From a checkpoint of a small transformer trained on Wikipedia.
Architecture: RMSNorm before each block, rotary positions, no biases in attention or MLP.
Training: a variant of Muon for these matrices, 324M tokens, 9303 steps.
MLP neurons of a small language model. Each row is named by its layer, matrix (up: input weights) and neuron, and shows model dimensions 0-95. Each number is 200 + 20 x the weight over its row's rms, rounded and kept within 0 to 999.
After each neuron's rows, "fires in" lists the words (lower case) most often at its 100 highest values on Wikipedia text that the model never trained on.

L8.up452,182,195,231,191,169,179,215,172,183,186,194,190,206,191,192,203,209,215,211,229,194,210,194,212,209,206,207,201,202,216,227,167,207,176,212,204,209,214,219,194,189,216,221,183,195,193,255,190,192,193,216,165,197,214,208,215,181,147,272,193,220,218,212,187,221,138,166,216,182,211,186,180,151,179,188,223,198,189,198,206,211,172,170,185,206,187,199,191,220,208,232,227,189,184,218,213
fires in: "and", "but", "record", "not", "until", "dec"

L8.up326,190,219,209,210,178,211,248,230,218,174,191,186,201,205,183,235,205,195,196,200,204,232,226,195,181,190,199,212,205,198,203,186,188,177,218,201,200,211,184,196,193,173,194,195,185,242,212,209,228,204,197,200,208,229,201,212,179,174,147,204,190,216,148,223,201,239,184,210,230,213,200,214,177,183,178,193,206,189,165,216,181,198,196,203,229,177,196,220,202,208,182,234,180,195,193,221
fires in: "and", "may", "july", "never", "june", "august"

L4.up37,212,213,214,199,190,192,197,196,216,201,205,205,212,192,206,225,190,203,180,176,203,239,234,204,220,239,200,217,184,194,171,218,229,192,201,190,191,166,232,230,201,186,189,218,199,244,242,197,197,202,208,170,199,200,167,234,202,198,211,196,187,193,194,161,201,210,230,185,220,191,182,208,183,191,203,205,213,169,191,194,182,207,238,219,210,213,210,221,217,205,212,209,201,204,230,213
fires in: "this", "which"

L4.up362,187,240,205,205,187,218,193,197,212,193,209,216,174,193,195,218,198,177,171,187,203,241,236,211,224,241,222,213,202,185,186,216,217,195,218,170,184,160,177,193,201,204,151,196,205,219,252,191,201,213,196,193,170,187,190,230,184,179,222,216,206,200,187,172,182,183,212,196,215,184,203,206,199,198,215,210,233,165,221,209,185,165,237,196,241,227,197,208,214,211,168,171,190,202,217,220
fires in: "this", "envoy", "ronnie"

L2.up238,198,191,244,207,189,191,197,206,192,215,211,223,205,205,184,206,223,219,188,206,200,215,218,215,158,199,192,187,181,211,184,203,175,220,210,218,179,193,224,203,165,201,184,187,195,242,212,172,190,226,214,213,181,212,223,215,220,277,193,185,177,198,195,151,201,211,238,170,216,231,225,221,198,181,212,195,173,219,200,218,209,180,202,216,183,201,232,229,210,166,192,225,206,198,199,213
fires in: "this", "june", "march", "july", "february"

L2.up184,196,198,192,192,228,218,188,183,198,206,165,234,261,180,205,215,215,198,212,259,207,205,217,145,211,190,214,162,188,227,212,234,196,199,202,206,202,220,211,241,169,173,218,211,199,192,209,224,191,217,186,195,182,225,212,197,187,185,204,204,210,198,181,154,195,205,190,240,249,206,202,197,239,187,233,175,186,205,185,179,218,204,177,220,201,176,207,196,191,206,205,212,194,198,212,201
fires in: "there", "opening", "opened", "bronx", "indonesian"

L4.up122,201,188,216,185,229,167,195,172,219,184,201,180,189,192,242,184,200,238,196,216,201,191,164,215,179,215,169,195,207,203,208,232,202,211,169,177,203,207,233,206,222,141,218,189,189,246,195,211,260,185,205,195,231,209,199,205,186,208,150,190,207,174,201,227,208,192,200,167,264,234,183,172,210,200,190,199,200,248,175,203,197,199,218,210,199,208,198,210,186,205,158,219,211,199,184,225
fires in: "0", "21"

L2.up278,182,227,181,223,202,214,206,187,214,194,199,195,194,186,183,197,212,201,222,186,194,197,205,239,210,206,231,190,201,196,210,230,207,171,208,179,184,180,164,193,208,218,199,180,187,210,187,204,179,244,208,220,199,200,168,212,181,167,183,167,226,187,206,198,238,200,161,197,202,162,204,192,179,164,189,171,209,179,177,170,212,193,259,186,209,168,201,189,180,186,210,183,175,217,234,206
fires in: "at"

L2.up507,216,186,198,179,202,219,151,188,234,257,219,229,233,213,175,193,185,185,229,247,192,186,195,208,180,193,223,178,193,198,213,202,191,219,206,216,187,217,215,187,178,234,228,211,236,210,210,199,188,214,187,202,183,195,222,198,189,227,186,203,189,202,192,215,195,217,181,213,240,231,230,223,201,193,204,198,199,204,195,191,194,190,207,219,183,192,206,207,199,175,185,199,161,204,204,217
fires in: "votes", "york", "there", "death", "official", "off"

L2.up7,187,190,175,177,171,236,160,207,209,155,200,176,197,167,191,190,212,204,216,188,221,214,200,218,180,211,220,215,203,206,207,184,216,203,187,162,174,185,198,184,212,201,216,159,167,194,178,203,214,217,213,225,214,158,222,190,179,223,203,192,205,202,175,194,222,203,218,160,186,171,198,217,188,188,209,189,219,194,208,219,202,176,213,247,226,209,182,205,186,227,198,192,209,181,241,203
fires in: "to", "at", "great", "furthermore", "oirat"

L2.up296,201,207,158,184,245,188,178,193,216,202,188,216,228,189,186,186,193,211,205,210,170,184,180,176,179,221,210,167,208,186,199,212,180,243,196,226,220,194,219,196,195,202,181,233,236,196,216,215,193,196,184,190,207,197,212,187,171,174,152,198,183,187,196,243,185,179,184,259,191,190,184,216,210,243,186,176,237,188,189,196,182,191,178,200,194,176,206,207,235,222,192,217,209,195,171,221
fires in: "records", "record", "institute", "death", "statistics", "critics"

L8.up612,182,192,187,218,196,220,240,203,208,174,214,191,194,187,169,170,200,206,220,156,181,138,165,179,181,200,199,138,185,197,191,183,233,201,210,207,194,207,178,190,204,150,204,226,199,203,167,212,168,214,207,186,163,213,191,206,191,183,163,208,201,216,222,204,225,235,182,185,194,226,191,195,242,195,179,185,154,210,233,196,206,177,232,190,213,195,212,183,225,220,167,228,192,156,178,216
fires in: "july", "january", "may", "march", "october", "september"

L2.up511,167,198,215,216,195,200,202,240,194,204,200,196,212,234,231,193,191,198,198,211,182,233,215,213,208,177,237,223,236,190,185,198,230,188,211,186,204,203,211,229,229,201,196,200,201,166,167,194,234,210,212,203,197,182,194,184,220,188,209,177,197,240,202,149,204,199,198,193,219,184,207,221,206,207,199,182,217,192,215,206,180,223,205,225,235,242,194,148,215,199,195,189,177,219,239,198
fires in: "a", "this", "each", "l"

L10.up283,225,180,238,239,181,207,195,194,201,209,198,157,211,205,229,181,183,208,201,176,183,175,195,202,216,218,212,195,211,194,202,187,215,176,220,212,163,180,217,228,213,231,218,215,176,199,153,179,211,220,180,202,194,210,171,172,168,192,182,188,173,191,192,225,210,179,177,209,206,231,203,199,182,202,162,239,191,222,206,197,193,211,195,213,209,156,210,226,184,195,241,237,208,230,165,196
fires in: "0", "25", "9", "software", "8", "2"

L4.up397,203,234,184,186,198,216,182,195,208,175,210,185,177,208,202,221,199,191,196,198,218,177,200,192,187,143,209,227,199,199,192,200,191,222,227,174,229,179,218,203,213,190,172,186,200,183,205,206,230,173,185,209,203,195,171,198,191,192,195,193,206,191,220,232,177,230,184,178,213,207,221,175,219,192,192,212,199,186,180,184,173,190,215,212,170,194,162,221,233,189,189,217,191,196,192,210
fires in: "new", "republican", "league", "engaged"

L4.up411,198,191,186,211,170,160,211,220,180,197,181,181,211,191,182,195,189,206,207,160,214,189,167,187,190,155,180,188,231,222,239,208,183,193,176,231,177,192,214,176,193,189,224,205,151,186,150,192,195,207,222,201,231,224,227,197,171,220,163,207,195,194,226,197,211,191,204,208,226,205,214,238,205,222,202,194,203,214,208,159,200,210,186,208,172,212,196,207,180,200,211,224,187,168,191,238
fires in: "time", "7", "0", "3", "major"

L4.up172,194,224,169,199,221,206,191,199,206,200,186,196,184,227,192,222,195,178,217,206,213,202,233,178,199,178,227,189,183,190,203,195,201,208,214,154,200,220,230,197,167,204,201,195,162,160,204,199,204,171,199,168,220,195,195,217,187,187,188,179,192,184,209,223,170,195,206,175,224,219,202,213,179,194,199,186,205,197,165,186,203,223,176,204,192,178,228,222,210,202,205,168,180,229,175,177
fires in: "record", "records", "self", "reception", "himself", "scientific"

L4.up585,188,181,215,223,185,176,173,198,200,189,204,221,205,182,206,192,168,233,167,223,189,201,171,218,171,226,185,200,196,190,233,199,200,211,171,207,179,207,210,178,175,187,232,203,151,209,209,164,181,182,204,206,224,217,236,228,197,241,196,151,198,185,221,203,189,200,205,229,223,210,190,186,202,235,232,211,174,208,226,181,200,175,200,184,230,206,245,169,200,203,223,189,178,203,203,189
fires in: "0", "5", "7"

L4.up8,188,220,212,225,203,228,189,183,205,196,202,215,153,189,207,169,187,187,198,209,176,191,185,225,213,197,213,205,193,214,235,209,171,224,189,209,220,189,219,221,199,200,193,169,215,210,175,179,246,202,181,218,257,205,187,198,192,194,176,178,208,150,203,198,209,192,218,185,208,211,190,209,190,187,171,210,185,200,186,236,188,205,202,201,183,211,187,217,179,184,201,227,219,196,181,226
fires in: "new", "an", "syrian"

L4.up165,219,230,167,218,196,159,215,215,196,214,225,167,168,199,222,185,195,245,185,166,173,182,169,174,205,205,188,191,204,194,234,194,216,223,222,235,206,170,190,194,187,180,176,212,150,218,192,165,203,196,216,164,178,169,218,194,192,184,230,178,239,206,205,219,175,181,218,160,233,194,237,199,170,231,192,179,190,193,214,200,202,232,184,184,207,207,234,215,194,211,214,200,212,229,201,210
fires in: "0"

L4.up448,209,201,204,188,176,189,197,211,227,196,204,193,217,177,185,191,209,170,179,167,205,227,246,223,212,217,218,201,204,219,181,204,230,166,186,189,176,175,208,216,234,178,186,205,229,240,201,230,189,188,228,187,186,204,180,198,216,172,206,204,185,203,199,147,210,202,183,210,211,194,188,219,157,187,210,204,221,198,228,176,199,192,245,210,220,188,203,202,189,197,182,205,193,172,211,233
fires in: "this", "100", "intelligence", "2021"

L2.up231,228,205,219,191,217,200,196,191,214,230,201,227,207,192,232,183,197,189,207,228,193,209,192,220,207,235,208,156,222,189,210,202,174,227,187,196,205,181,170,234,203,197,186,207,221,207,248,215,199,220,216,220,183,238,206,218,201,196,222,189,211,181,224,183,193,185,201,201,200,214,204,176,225,190,202,228,192,228,197,199,167,216,248,184,210,210,200,210,241,196,200,233,232,205,188,227
fires in: "there", "death", "established", "details", "south"

L8.up141,184,156,219,218,185,194,228,209,212,233,207,193,199,212,181,194,198,200,188,241,208,214,238,193,186,184,194,218,216,179,195,198,155,193,184,215,213,228,213,206,189,220,199,215,206,222,134,215,192,185,193,175,201,202,200,234,210,197,204,215,213,216,219,192,217,117,192,185,205,201,193,191,242,227,203,213,208,201,209,198,174,186,251,197,195,174,194,184,190,196,207,231,175,221,186,214
fires in: "until", "since", "although", "and", "year"

L4.up203,193,227,187,193,196,210,214,175,210,206,173,195,191,205,178,168,198,190,252,154,207,197,179,214,216,183,211,215,214,241,246,213,198,198,186,191,190,185,235,207,198,208,205,169,200,187,170,201,209,199,199,212,258,228,204,188,179,189,188,195,162,164,221,225,228,181,195,169,224,210,192,214,164,180,176,225,201,211,187,236,196,226,188,226,185,219,211,200,170,204,209,219,203,179,188,189
fires in: "new", "via", "vinyl"

L2.up394,200,190,245,193,177,198,235,245,187,192,210,213,203,190,195,243,214,204,178,182,216,237,223,182,165,201,208,227,179,229,190,180,184,187,189,194,186,190,211,224,177,194,197,206,164,218,186,182,205,213,213,191,175,222,197,212,224,217,203,177,221,203,194,134,182,188,198,197,162,208,203,200,198,180,185,213,190,186,188,190,203,195,211,205,197,215,228,204,185,215,194,219,206,207,211,199
fires in: "march", "april", "opened", "opening", "passes"

L2.up474,204,174,214,182,154,200,201,230,197,216,222,208,209,206,197,169,226,189,188,195,187,239,179,236,137,212,205,219,190,191,199,182,212,168,222,207,199,162,209,201,177,193,180,226,172,235,209,183,196,207,205,212,207,187,212,220,188,221,182,168,218,211,180,162,214,209,193,186,194,201,208,218,201,173,202,197,223,196,187,231,212,234,189,246,198,216,199,184,193,200,167,209,210,214,189,210
fires in: "june", "july", "2", "order"

L4.up159,178,187,207,216,206,195,226,198,190,201,206,207,176,190,170,185,190,249,220,235,177,181,172,166,166,186,148,195,213,206,175,183,210,173,226,188,178,186,186,184,228,201,204,194,169,225,204,226,225,229,170,186,181,193,178,211,214,197,166,243,244,212,184,220,150,232,195,227,242,237,220,186,206,182,197,195,188,222,197,194,214,199,196,192,231,228,197,184,204,187,188,203,235,189,208,202
fires in: "0", "2", "8", "6", "1"

L8.up360,206,200,210,202,203,212,281,190,209,220,169,200,214,212,185,177,207,227,221,239,161,216,181,163,180,180,212,232,176,184,203,188,197,164,206,185,210,213,206,213,201,153,212,192,200,209,201,199,177,196,208,180,221,182,204,221,225,177,249,196,222,185,238,221,242,159,222,196,225,213,170,204,188,188,216,206,221,230,226,213,188,190,206,185,210,197,195,238,194,223,218,231,200,195,192,198
fires in: "but", "until"